python train.py --hidden_act="geglu" --norm="rmsnorm" --norm_place="pre" --init_std_o=0.0 --weight_decay=0.12
MLP neurons of a small language model. Each row is named by its layer, matrix (gate and up: input weights) and neuron, and shows model dimensions 80-175. Each number is 128 + 24 x the weight over its row's rms, rounded and kept within 0 to 255. Numbers have three digits each. A neuron's up and down rows have the sign that makes its largest values positive.
Before each neuron's rows, "fires in" lists the words (lower case) most often at its 100 highest values on Wikipedia text that the model never trained on. A number after a token or word is its count.

fires in: "as" 16, "when" 11, "if" 9, "while" 9, "although" 5
L7.gate288:129091134081095186120115125134149115155147123076116127117131143140137166148144127113180165127135162137117117142108176125140162140140113186151129113104128092146105123126103147141103101126092188096114146142105186153109183092154147139134102183119093107145181095139118127133122148112168123158
L7.up288:109151138139123144132130084120139149172125140103150131110107137137169082114132155164165149084147114111094103116095193097080138147108137144109146142127156083117121125140094127121128160098101151130157131130104120159110157095142102139147159143126116146122169119127135174124123162139153148147

fires in: "united" 84, "dhabi" 4
L7.gate39:139111154120146178126140098138182130133176132155105131121117126110081128112117177120134155138111165140159075142149153167110170119112118163112120135110160125158137114126138152152158131149124127162111141148124159128171122078137127147071115118101136150144107169123128127153116091102116127185
L7.up39:177132125119124105150167100144157153134139145127120100119113148133085112121072136109169141161119152112090121160111107107105112108136127154141125177155130122090138124079138108145150128130137079091127155152128133142138105110132171171147120154080127142142145125123138154148154128101099090140

fires in: "as" 35, "which" 20, "who" 10, "in" 9, "by" 5
L6.gate436:107090181153121161109125101108127083147119122130112155133127128124151137094151125125106101158107144152099125126124126117149131168134089161137106104124092078125141126095136129144119137167104169146105125110115130139156186097141103106108139105144110109119129158153168129111057131109154150140
L6.up436:149126133149149153125139084131131137116122124150170137111137144129130116131134151171144124161127122146132108130108154112172105100140119140150189141133058147082133095150135157130097118083114139108115147123148123146097145144146084149095134119146099100105100126114145121107131147126164117096

fires in: "in" 74, "from" 11, "between" 4, "until" 4, "since" 4
L7.gate36:119100121098085111090150103087117100154124152106147116155132112117127125119169109135126116109074148157132168119143165121123144117133151117153078160126133112126154113105136107082156134128131152141072129148153161148115149092146098103121103113140104124135084111109131165103105161124128119169
L7.up36:075115116148149134147129157153161113128136114173152124132113160113159120153103116125112102107088132159150112112146141146118106131103139167111155099116131107107091132164121122137125115112105146158129159094148182157147152111099137112139121116142124141115170104120104099124137120117147113114

fires in: "on" 60, "in" 10, "by" 8, "from" 5, "until" 4
L6.gate295:080088124094140169147107146118140135125120164099102168144127100143149091165125129100100117124165162156120144107107157110134176173122122159155112110108087113134110121131118109089104135126129129135121111144082155086162181120117110087126117160094120102146133119139144127145102163104156136151
L6.up295:121109134137176145111124135121120054104197111137115095098151093117138119131128108136127088081119131139123113110147112134105145146154100153136131095099149085115122113132137125119144148172101165089110163133163178090117190069163115108125096133161106133161162110097144088143132128129146096089

fires in: "to" 51, "would" 24, "could" 12, "can" 10
L6.gate268:100123133131112130138108106105123143131121093099156120141141124120146111172064125130124143105150115110108135138126128108139127129181121118100117121116115126123141156139154104103118137149148176142122085081120106146077187098133098118126128118140128150153118148158120136155070125124170097087
L6.up268:137102079077115124133155133086114125124120140119076164113137114131127158114149111075077118126121148148190109136125123129099131164166110159178095110103104085107131150107148139149117137151133146148107114125140172155098128099104132140127094096133071106154170140157149147157124176130136161157

fires in: "many" 23, "some" 18, "of" 14, "several" 10, "various" 8
L4.gate188:145138118140117110141095141113132106113095128131131071143128114111121140137141101127107147122079138117132142135099162118154147142133137080167182126120108174158120071128113135129121157145170112137127129117095159128133126130156099140143131162096111118133154124140088131148140133109118129117
L4.up188:145153148114143104153130130144144115143140111127140135198091108120113132145126104130113109132078119098125151124134162093137148114107139098110147142138137142141127089151131134181124125150125132118145163139129154105138144099154118137131153125128148171111141133165080143127140137129122137097

fires in: "two" 24, "2" 24, "three" 7, "four" 5, "trigger" 4
L4.gate21:140162105160089111095146159127111166119173173142125129152136112144137140136090120135110143106143117151104114158152076140163125096142111129154117116094125095125103142113081130168141133127130170142139094133157156140099101136137115101097182076147114154092159135152120106074116132130157116122
L4.up21:150176155134107111101139144105107144171138108104146123129082160134136122127073118090113122075126158134124121183105112143146110113151107169145115155137179063150120152108067157113148131127152135103136112128101157166148128132125140114125114120140104154125142132119167103131127125134141113150

fires in: "on" 49, "by" 8, "between" 4, "they" 4
L6.gate114:100124129151133128178107151094073096092121111164165119134125101103123123128105119143099148091149128146115108155139145151130137164142129121118127088099141136116093099129116134112121119141152145127099117083119157125088114132149115117129115108150130100097127117174101115099100135121075125179
L6.up114:142139123149100141135099123097128121159132085125124101102109110111154154179110145147129118128124099155157154115112096126139071123134111140060123127116163133126113136127112127104099133092151123107113157143165156118138136125128149099173142123093151155159160107160087144159126113123146149107

fires in: "had" 44, "has" 32, "have" 20
L6.gate4:108098136123096135155149094108132104142122093150089103063125124105074147098128115117084147175142141139144105172123136138142128147175127119116108113123136133130153141084143133115113109139131110100111115098130149142108102098164135184118115126144093123129136144167191116164096148079113143161
L6.up4:093108125158106117143179083101136091140132128154150088088128116100132157128077117127131086101144085133133114139152180121096101109118107110095097123150125136117122171122121121138147093121104152154144093123113173098145129105132134166129123090134094151135149145161145170112092119127113116142

fires in: "a" 66, "was" 10
L7.gate42:129124127111118129118129130094116128138137089143153099109106139153098167087092111125134131137121127103159100145147136060118143078133161120133101165146145141160077163131159132141164126169137122118103120147116143137142151094161114097110122116124125132160132170155135120128110126129150134159
L7.up42:132144135154084128141106142104117135127169104115122104111138131108147155137109114160146115124154108173164134095146096117139123075115179109097082137152130177132112144142146093134134130109097146156128131127151148089101154109135168069138135131167139137141144171106113113109115079122104145159

fires in: "new" 28, "of" 17, "san" 10, "national" 7, "united" 5, "world" 5
L6.gate395:101101154123175158130126132135137121117086136128139127125120179130120143161133140116140120111087124118162140152130151111129121134140087108148108063136173128105115145109131120179137100156152113144129137124076118118139120118124116156100062156097107078145086155126115097142150094122128096133
L6.up395:139121159141170127142093115128116145125138132141158135147157133132129176128100109135090126116157121124138140120080163106153074138155115160141164151163127119125129105165139104157107122108159113162134123070122103124126088128126121124160140162128148143148141155123110159117155134150116115119

fires in: "hold" 15, "states" 15, "by" 9, "with" 7, "for" 6
L4.gate170:095154167102109181116107129091166111158117123113078097156129116149098118075150120122080121119140137146152112098109104157093135103146130057161149151132124114150115112095160099156136134109110157080114142123099139100178183127170110114078109135108118123168126139096123085145107154132166122149
L4.up170:151125091129106107113135103140145141166137076104134121118183099143146111120096114117133128135117137113131109132133137159144088120138108125069184140114117174144109156171087152075130129144116145105129178146117147163117129130137146127095138119173085138093142112086123147110172125118104152133

fires in: "was" 99
L4.gate54:140147138134138133136154146120136131118133103121101102172157086130127176131104185147125092109134134150119123150157134147166120133120152122169069170117129095122093136123071125145125102191130153105115084121145108136132119125128109127126095108125080109132163137133130119086087116117136114078
L4.up54:163070099146106137094124119118117171143122146104148107147123103130157119134124080137135121112117117134128091132108132110140119113105139114145189097128128108167104118120124118087136098113140138173133123103176113103106135131151126049119141129119125144097096118167129127139093117142137119172

fires in: "there" 51, "age" 7, "city" 5, "village" 4
L6.gate352:132148165108111152068125134103135129160159141175127102133117125166162134093144129114084115174126168136130090144112152096153152101148187140162066126112164080137156106114149177108165108125128115124102155111129119152151123074119154097129120106110124119149096120126122107154177159100134089137
L6.up352:109159112120130128130126157135113119171148121136126170117117094117157123106147132113138102142149141115140155113108156144127092101120160149142128146117188106099163121126087129115126117114127096096114149106139089110126133057105144102120121150062183138104122101118101133156183149127110102127

fires in: "it" 39, "there" 34, "i" 5, "ibn" 4, "ina" 4
L6.gate259:110104135083108146103095138135154070154138109142140126140133114128140142132183151047160134166124157140132080154120120127121104162191139139127122110115138127158140140125090169134128133146074103091120140139090106177136149132162160100110127112139145094123083132118126099116126152133148179135
L6.up259:083061122130120136165094140133099120160166125124115122174143111105145135077142123135128125136111141137095097155109144142154133147095151136129132141121129139080119135110076114160117142158112120079176146165116104159126147127149147114124126128135153146094128078141128150122161153146136143096

fires in: "or" 69, "than" 12, "orca" 4
L6.gate199:115105136111116142111114139108140084123129156146150134144139118125117137100147132140145138178130128163142114148119114122130148143129102159163111128063112092144144151115159117147150136139111156151116154104136114129122124093143098140124106139143154128122137093148146154109111127129149106200
L6.up199:117176130162135121106130090154181129120129173127151142130111103103150131133186118151108144125128098146140114088095139110158076119194111123119158132105115090082133087104139102141125091116109180123127123138152124118101123144103128156141134130154128118146150104118138131127142157156127150126

fires in: "as" 30, "where" 27, "if" 12, "when" 6, "because" 6, "how" 6
L4.gate377:077138118116130120165113127113107142144153109124124132124129142146145132108129161084161140170082145174100129123093182082079154140148127173142149099137099144116103145132109110147096146097121117145123090083072132148119128173172157090147105144131121093099124098130131185135129152132110108106
L4.up377:093089128149108115128144168119120103166129127100132150110158175120166136099134158115110146135098138130101066131145151125145135113130101103100109131127170104121135122145176163117167124150095110139138134171162121136138160108089103111101121107143168108107139111130144133078143135130146148126

fires in: "well" 34, "up" 11, "membrane" 4, "respectively" 4
L6.gate89:144081153091121150139086118123111108114112137154097125136126123164105119120168122146130091136130141124161114154127151098162155135126132173161138118123120129139125107133116123148112123136091125183134104091126097152136172095151121136125143189131115129130120099166161133084086157133161127150
L6.up89:147124132107125150123137124119101164095091169139142079111132124170113093193121105125170079108112116104125151111134122128166129120094138130146138151125089153167131137136144094126128165109135131124116135115123119076128119169106131161124168177115143166111109118147140114099125123150159122148

fires in: "not" 54, "to" 21, "will" 7, "can" 6, "t" 5
L4.gate264:155117135072070151132115146099125094143103122125124097120157100128129130139140112089112161116111132125119136141125146121136191163165125124121123120095178143134142134081136117134134140165125126148073098160121157121132115126118131139072097125116117109148156139161153138175156134110101189164
L4.up264:132084132122084127154079147151123159100177113134123141178121161099145110146109131128103150196138126125134121121124153107111120155177078139112152104090133134138151156089126106156133137127118133174108150147112098123085115148120139183087114110141117150135153093114105158137158101119150126100

fires in: "a" 54, "per" 11, "no" 10
L6.gate62:170131128126102125150079103091147134119101120139145083116121133116114179085130110119106171130124125118133142115174137084155125138134124118153125134141161111158078130121123143087117133132095112100097101112133119103082132123131116142126146127095106129142145142178122112149121136125142123154
L6.up62:132113110128104107153126087135177139124146127103131098163109150116178130135125144141114099138171114137109145124136142120142144106116117149117103091113181115107125137118131145095125115112093148112113108124175119130132131165135145151092165134150079133118145168190125117138115098133095146156

fires in: "of" 75, "in" 10, "by" 5, "with" 4
L7.gate500:141135105147122128131121120111122111102109113117098112148127152167137138145127118131110137148069163170139137140135127135101194150192131141112149104105106122164132106084074121133134159145137116148124114137147137159121160165167085114157123175098144103198108120135143153121100137117124124162
L7.up500:120096156133130131136109149131153123115080153127190117119136131098076144051141091146150165090151126148144139156100121162135112149151094124178130152152114124108139144118109092123114101109128116099116137116113136139098174129081142097089095155114121097136143130150138120128151131119127127159

fires in: "of" 41, "in" 18, "and" 15, "for" 12, "on" 10
L7.gate290:119114155105117143103086146084169128135119083147163127114140107157103129131120078151156163122096149166167116130137124133152160137164129123166126133117126142135100114092144150098149113145119130162129104105141161119115167101148127101078140141128115102164138147130147132132141111108158104133
L7.up290:115135084135090113104083093113139137148129119142174100146148153123136111104140077163139155124126107202131114153114123150129145092146130119170151124127119139101129116116095109104112105104114147132087131100209118128102156113101097128066151134109136142178116136145145107118132141155153144155

fires in: "of" 49, "state" 7
L7.gate375:129126121164112136141101072108155139128115123147152084055119126169129137138088107120130157145065139132128114112125101109130125120141178179106148133121123103173113097140152134116142136146118144124117167098137145131143121083126133151079094169124100137199099161170142114153129100094156125157
L7.up375:177134135115098106189148129131194141142108138124102112092101123142129137163109114077132146126074115151134163130128116176124139138137135131132148134151057094156143118142144123158081181125100142159122206126091117074149101118114110130109078098112107137133126116125117145133131122154122131113

fires in: "at" 49, "from" 17, "of" 12, "by" 5
L7.gate76:121097146109096152123110097101119102122141161110117137150119147151154149127130139123175176173104135127076109122140162113117149156127112154110118121142114102109142162143102112167148135165129145139108120117141119113183142153131092141136091135119091097161108104145142138097130131123152124122
L7.up76:118104114061134144103118106116111126130107131158162148141189129124151155128161133128118112144145132134137129094144144151115162096139163180131115110127121150132143140102131126149135149139062125163075155117080142128131130099144138125137128147102140141159124117103132142145140130130148176117

fires in: "s" 70, "her" 10
L6.gate75:161180137106160167125087080135139104134110125157154130136139126153126147123098102133134173126137138136107124126161129085120114146127152146135131153127159145154138139094100132073134115121163132113100122106108128131147146148160157124177096155115093129112135142160117092147095136126163111198
L6.up75:114139128153105144117116119164118107116072107170156121117127093128138131136130118142111154172125103138112125103083129143107102133120149165079150149154163164127131152112083086109142092138112095090118148131159140110140183158118163130104091161119156169148090129124098130123146172169106106139

fires in: "up" 37, "out" 23, "off" 8
L7.gate159:137139166121085161065123129122117123121088146161142101120144131133151169143155125067132153154103171121163121126108127140116164120144140118136052120153171126160118116065127135131107126119113124106123108143105112093138110095187121136135161191132146135131106148152119130127070107123158091104
L7.up159:116172127140091128136171140174060116141102147153191113101139117151114136153155135075148145162109136119145138110108117148162134137094161116124152127159143174127129156142129120154082123110107130147115151175121118153145111108123152152136170131142177145125085101136116110103116112142125139109

fires in: "united" 56, "on" 16, "among" 8
L6.gate217:163096139084082141156112152121113137115181123111131099099162121147140105126150102140155169125112122168116083113133125124109138130132133140099150128136140120158116146132128143164159162143145141170128113113113189147112157132120141149142154141145121138115107109168074145126122137112115150114
L6.up217:156127183125143123117114138149136140121128155043153118121125177129138124115078121123147122105124109130119084090146136145139090130095071116112152139167133127126118140145118128137122117164112131160146162150114146103150122152115127143122133161110119113107116121135118141104096142117092128095

fires in: "august" 28, "september" 20, "july" 7, "may" 4, "june" 4, "january" 4
L4.gate326:104085122141093194098073148100089130117124131138107144097150107105096116156163124142079161112144143113137114114134123096105152158110165106120121091145129146150138151124121137142125119117137131129114141132107159121119105127177112124083113127120126107146109134136136107094051121122152111109
L4.up326:091095120108129156115142102132112109139116142132101169119137196162151171141122154125115085140174114115157106109132130139126122123129106126136143130134105135106154125146164109167109071104147145129129113151149141133104129114154146159126134103151148093148103100107177083107132113148089138132

fires in: "united" 70, "west" 8, "central" 7, "university" 7
L4.gate400:141081139116127115099153121127142116095091145138127107089119130157126169114162104121105131096120173152111122163166147098123143143153180127113146109112114153132119083145116144104132152164112153148137135138075164084121136135142133143143146188107164135125139155154145129119146104066115084155
L4.up400:137104155143115106084167147131130173105111109125167124131105116148102072132127111131132143101110118151109104156140138149110137115116136126094164161133132105143099111120101145125120152142132095114126161144136145097131110172130112142154153132108133171121138094129101174181165147102105113133

fires in: "women" 20, "men" 19, "league" 13, "people" 5
L4.gate439:147155129117163149115110154114119113151126115099123108147117150151141168134122137097120124145091152128185098127150093112143167100116149145144101122139128103134090083093110119087132153103103115124101103121125146111119151163154110174145117101119105137123173105121117099151144130138118115131
L4.up439:127179132126162128122153103131114120149102148099109118092153130128190138130132113103147118155111117140156151134138099132134121100097101196120110129140107116126121128105153097141127167159115134145108119104126138080122146115146094134126137107094083166130204138132130132136155152154086119137

fires in: "in" 45, "from" 18, "on" 17
L6.gate100:124140113161105105117086118124081100120137106148201085166158106132139132146149128130167136113145096141092097097106134107058105128081118149106190151104147102149131137155142107094142122147149136127138138092150131128091100124136110153087157128137108138152110119138150128083101123151102128116
L6.up100:153135113133123164118121105058062137151151067126167110108155150104154115150142110189155131105104129125097119142116147133145114138145125147126156081126177111162126169156151143091147131109119146156162170109149167119143150134117084089120128119124108135137125132160146168134102133098123140126

fires in: "there" 44, "al" 13
L4.gate293:130114130133127126121113123123160104101129160126136119112177097131157160131160112123145106139143144164102113135134142148145175111129111118135164097093130093098096164138152113138149118119094104147169132129125116145161143127151080139141133073127125129149144146161117139096142123120103069120
L4.up293:130134100087133121089126127133144094099115165102128139121140131091163114093116125125135145115133120160160146100170131114141141120136123121111145077138122125116171141090141070092104168109173125104135167113138110106133120127150103128148112135130123125121127133099139132154156140138119098128

fires in: "votes" 28, "hold" 14, "turnout" 8, "information" 7
L4.gate145:133131138082103134132164066111121188113102109128080112157142094151144096149124133108099134121130150155154100123134094142168136109152142127178128177101123135129102111139150153154150149128106142111100153102088135137145147102124154095128118125149111134187123156150167103171118140089156132097
L4.up145:171120132130140131129150138138144145128102134114139167133077132148124058132129139120165120100137089094110089123192135105136113151168097140125104117127101105118169091151137128117141141119132111158112129131115149149116121153128124127094110134111092099119125122111158098135102091123110098115

fires in: "as" 41, "according" 11, "there" 9, "because" 6, "on" 4
L6.gate143:126091141104087160158136088140122095139140100161104119119102117123121128130102111123117131124107148165135130113106148133133152108174113163127150124101138111159139122153115130144114141109086135145124175163104157185130153126122158088113158160109122106129176127133116085121095130128193127132
L6.up143:118124103154138092102130124131124112137113080145118129145101146131151121100141178156149123131156132090142122126140185106112145162153152155136112127138152100122122138111104147089139093174116174095107142093129109112133117132121116110161123077137136158119113101149138106121136152129116126139

fires in: "with" 71, "after" 8, "for" 6
L6.gate426:096089112114125151102073104075151100140114119107129124112113125137134130109109092125141137118143150169173116103103165158140121125166104129150152142100117109121122125123136103112136122137096139089103091104119185162125141121125101143100115134138131080095124134161123125114108150135139112118
L6.up426:107147134150126135127088118114131105150138155122112081147134149128155141124088090132124139074118133157127182139140149135120109112123095142094172146133108102140123113128092083086123127142137084100145071115129135140155130142104155134133173112117163117123188141147127127148124110138098112134

fires in: "on" 38, "off" 12, "over" 6, "all" 4
L6.gate64:135115133083085129125132112119111097139113168099147082137161138103114097083148074045122138130105141144145100138136158142120120163097113136117144123086119142174135144113157108115151126119155091122132109103084166157114113150127106147119147165147077126161127152155124121140108105120139099119
L6.up64:135087120102081138129119143133165100103153105111138111183142142141160130127134102123139123165166130090158104124121139082119103167133119173089177103166099130126143115116114101178113105145142149175129140109123146134120096179106110142169169144158098140086100149127111107148113103125158140059

fires in: "all" 42, "some" 23, "much" 10, "of" 5, "any" 4
L4.gate357:100127133095140114112152116135078122131128138117141130162106118106150094134093101141123120113122134132126173164155157121117166170159123096152149101148140182128143090134122096109142182148109146112143178166124145148112124109141102106079145086145113133162118104138130172131114084116090156122
L4.up357:132150106128119101047094136134099130135127145122108128159095167127114107136149115170105139139114140111114127135153154117119137184148114156111145186129162172147136098128102115168145123126157120124173127182083120087117078143171134106110139127141083141113143160156079147130131117108147150132

fires in: "s" 34, "has" 15, "the" 11, "re" 5
L6.gate359:150081166126116182103123127135183106145093106109098132098128137150095149120146141120094124139111134182128125120137134158112123131160104129134128116133137113145124121110110133158137138111099168124139146124134159110142198069157131111104110114140096117151137141148116147132114128129136089175
L6.up359:101092160154130155153160110153157138144130127106151111088136152132098102128117153079140167125126119155121138112105136143096127158142100103142148101150114121087138130081163111180122118154129179114125107134169134133171130144131099144130091121085123106153100111131116109120122142156109071147

fires in: "of" 49, "from" 22, "at" 12, "for" 5
L7.gate381:089138117118120152091131085105116093074182121168152129110081128169080119120112086110172108081171151157144105174167141133136118126137175107145090104088120124132104128122100158097142069081140132109107152119120146148092132110094086102090143145129130123146166130128179114119123161115138114152
L7.up381:131106133134140103152145114112171139120096131080085150101133129158142165161118118123136155143126110178140103128110169175110135133120132198164116124154122128109115102133136117167121113076082164127088152085166132122153159110132117145132145154131112128123151136124119165117127186136171147159

fires in: "total" 32, "career" 10, "votes" 7, "population" 5, "information" 4
L4.gate183:152123119125090116115166129076138151121137132119094155150118124119115134164115157097108111135117179130138130178113127119145140109125151090193121092133150089163124134122123131172137144119140129108110125149142136125117136100151138111132129087104129130180150144136141136162120111082176126129
L4.up183:155147099109091132133137138097139138145103134141150158119116106107142122130206145121121105115104138066113122144100127114114111149142134143107113148173179093155132136112124161104152135142121089109136122116139167149183164143111125114158144128107160126140159100129156122163119140115157108101

fires in: "of" 55, "s" 15, "in" 6, "a" 4
L6.gate294:124095142116124180113091149088150113110133156162145126152110148148101096151138157114140150116155126139141108115137091152142110109135157115132119125061140130171142146169126121127133106150145125150111118132171138118158138154142109143150125158140108145167116114167148137122144040133180133125
L6.up294:130134127129128100099090109178108130119097129097105130100127116131138138124099165106144148210121126153134123134107124132101148121157128150100131127114138146084094131120111151166141147136120098112064106125152100153141098113130157178147125133113136130168112171196152133167145134142123148128

fires in: "it" 36, "there" 20, "one" 6, "according" 6
L6.gate26:131130131118106100069150071062126104143137081107102127089103108117147123097115144138125123132119128109125137143166152099104128101145119152145105124113130090135108108136107142113149122158099121159146149146093119131169148085128172097152158111121070126123161117143132141140087161105121125119
L6.up26:105110084146115127107105131081153129107122102128139144107089141108150146104163104145115107076108097132120118157173168116135120104136164145130154125105149102087129144178100132100144120094124129151175144134133134108112135091103170121136124130120141122145131092127126173111154125147155119100

fires in: "people" 22, "women" 22, "men" 17, "children" 9, "country" 7, "america" 6
L4.gate481:146149130128164153116121150134110088184123140122126090135105143169102120126126120139111137132072156131156088112147131103178137164129145120132106112153097056159130111093105099130150076136113136119103098126134093096094114103146066109126098102172080125127167094107140130134150127118112122142
L4.up481:097159104122164116128120154156096103110132119090121107126102140175167112154087110157124135148100102133097093099128149094132115137118120142099113095109119109146137150133159132128148097135098133156091118118155096109145085106161079126127133163121114173122147080129113144175162081156117127079

fires in: "was" 59, "were" 10, "been" 8, "of" 6
L7.gate14:129157143124138136113142121115137136117164130153153072091083141158116133121065083133136119120085119153147095174157148127144097110149136127170107135162114118137083152140141128130125085144112130123128121097108172147127170126112125137096107126109105123127128178152169143149120145124123153196
L7.up14:127118113134107108154149115119148132119156135117120090100150131094146088165144106153133158116130085152096113100112093124110081099118143155147108128129162117111118166147085099147115101136072098123137153159165138113160147123123146134132114153079144174114153124138164147144101119159109121139

fires in: "to" 70, "would" 23
L4.gate300:124086129096091152142115207135094132129110108117109107125139131143138173133105105067132164132138137139160123168133132135110145154119084106148101104099117107120116150125137128108113121128135135094065095113134117120102112120123156120138152129123141066140129126142144130136122106128155150147
L4.up300:138089113114098101102122168099145118121172085133151119149101153152155170165088107049088156110153115141191141135106126125116104171145125129116087125133104121137127135114179080116131147136119153118111095101131163145117114119159122174126092135113141143144161137133171136154109144144149130155

fires in: "new" 56, "best" 4
L7.gate321:113069120109164150110088143122142117094151108182107125126114125135105109136111130176150180155109119161110097103121143113162132105092128123165135141148120137112128145148105124116164117149164144172106095136088146159134153115130134105133087139113116135174138136107139129136063069130149116139
L7.up321:122126123118147132175098155154129126137167144162115088114084113138166126137128183144118121143141124118093126099102122104141122089122152125115130176120119183119168140134168104121161170122151167172107126113112123106140087114140104143149110157097125147155161105114147129147117085119140132136

fires in: "a" 89
L6.gate453:107057164085088152178103106133128100116090156139116122143103125126101124111078118169107140107120163128144159151138175133112134145131127143154117121103146152176109102130110103100144165117143161174112074116095153095150159118140177104124097096087142116111148117108124113110107111125150121129
L6.up453:142119115117125167132100116125145142143177095146133125134086101112149130101106128141172091159057148102124147179185167117091091104123176165133113094131163137121114101114117138121173099154108101126140060151162150125162136126135128178109159108138139132103147132102152142103131103122171094181

fires in: "would" 17, "is" 11, "could" 10, "t" 8, "will" 7, "has" 5
L4.gate274:156111122076121113137133134124156115130122099140126128142107105161130143186173081135176101109142131148184117111130133111124131119163098129122163133144164131135169149109094128137116134121123168128125089124172141128112158144133114183111116133133118123155125093144170155165149112130117130163
L4.up274:088112155104121105166088196112138134125110133137127145145136168104144167126121164116096146107142116158110110092124154122111171106170089062106150076133151137125124119141083133111104115130148145130096105133129162122139141155102104138110121124092118128121116120142100134113156147156110139130

fires in: "two" 30, "four" 13, "many" 6, "several" 6, "thirty" 5
L6.gate452:181127147083120115134117084122136108188139107135126089134097093163125140099125113145127147119085141143142152154106130111142121101142141156096124161125140158136111135134095130095157142144148132145149132118108145099116149116117162109123179129153149129126115147175117121145155061122147111123
L6.up452:133163101138089112140071154111154140145088154144130125144104123102141087150126084157108070116098133108132136184103163071122127125161158158146135125145143102133113124112075158135131154133138142141109133117125129142120165095166123112158147128093103135144145104160157160157101144123127123123

fires in: "can" 50, "could" 18, "may" 11, "to" 5, "would" 4
L6.gate498:133079127122122145134107124117138147101091075080138113133139178161135128089122113129139131129173117124131118103101143109068128152138111123099121122130116118144106114156152109138144165113103154150136114102137114123105176127112126158127149132126152130178106146124152163145085163121130117164
L6.up498:155126133109118100090144184064145127145151160091105129170166115091138170081108115095135146122104146160175119188128165133126138156134102135151121099093090083128158133110159093118080159151090130136102113106143127139086166179115103113109062141124117100132160077140130144166133145133171127115

fires in: "i" 21, "you" 20, "we" 12, "t" 8
L7.gate31:140117130101105153127115090130134117126119119109117105103124122138133134131171125117139169113125158182149174158155164141111177121177130152157103114110137105157149162099106119150194097117100143102114088094126117149100142108159109149109104095121112088144122136168117123153154121116099069125
L7.up31:106120120109114157163121125160133104140132106127115112110122121139140088129152121108125132149180146165125150163151128184096123128162120141120144143109086096111156159094099094149130122150126138108155134121160092148118159080163119165089090073139103142139103130195121115142124104134084129112

fires in: "he" 48, "she" 7, "dowie" 5
L6.gate160:155137113106109173136138120091152124155156064139103106153106118191120126136119135144147106092125128129136110151158158126130126143138133118111114135127119091169095142145131125086164084110158136116127124110124103126096180090137101165065156083104120129115161149110150118115125124134127145131
L6.up160:109102144111136153132155165147157108160159119115137099096142140170100131131127140079126144075142146141139087124135113129156125122158141155128106160097118129158078158113145092134139144142144131130097148121148122135145115112130138141148142112159116110126195102109160096097149158079155151161

fires in: "i" 23, "you" 17, "we" 11
L6.gate455:130139155113151166129138082154154136086133101134099144091101116161120101151128121119117105101157139204143125144192144135107161149170095104118148081110109137136153114102122151139130145163107122108158100131138117164117121107143104130107121100133120095135144131129166155148128111106086115118
L6.up455:111118129096139153131152106170138131121101130125124095120085130126148119123148152098125097089146122145129130167139145112097114166196098153140150143117138157150153150095091112134093118131105144122099100093125114143130134099137147172083147091157093133119125134136103143113131139169090122142

fires in: "used" 30, "moved" 8, "played" 6, "closed" 4, "left" 4
L4.gate301:077155094126146119120103128103117118105156166108109137111166154085146079120141100121128127101181120102139097126115164124117145130126113129104122111129160129115160141118159143081134125127113161165140137154124142137185106111102160102137123160123090117120193143174097121103088097116121136134
L4.up301:091122128148105152132158120109105093108156144132129163093147146087099161135165100127130045103135131100152149149126116118141135130146176133125099142109133099123128118138133107107151097143128161173147134151136136133122099131066140127181104158100114129129186134173151119135113088087141133111

fires in: "s" 39, "his" 27, "my" 9, "mystery" 6
L6.gate510:080084145133141151103127110130143110155145085118134097147143161122109164114112141138119124122069153171179132104165142135134127153153101126161129097141134135175105136119131080155141132131155160113150171116123124113117119113134128116139104118095098126154125140125114128107147113119135106158
L6.up510:110110104147095100093085112158160123126107095122135101126129140110142151161153105106140110118088127152148126081107116151138126120146068131103138109118183111124156129100109091139129143166132135153135113130120146117152156096084159137109101106154147183167148140134122118116113109139157142114

fires in: "as" 22, "same" 11, "that" 11, "because" 9, "how" 7
L6.gate101:099130129144107136131123119142092148096118138165139155130121150129144151071161123150107159142087139090117148112118140112113139090145123131140125106152122160119134103135147172172149120091122166110126184092085157133148124120156114122120147151125103110137134129195106106132123075128151151117
L6.up101:077145102102114108109138120128111108134178119111125123124138173130171175124141091098137148150136113082124145130129148101097142105121164111125125111153155116107171146102135160150110124095147151112110145090120166122134096124144145137201138078106146163137124149146089137147133129162129118120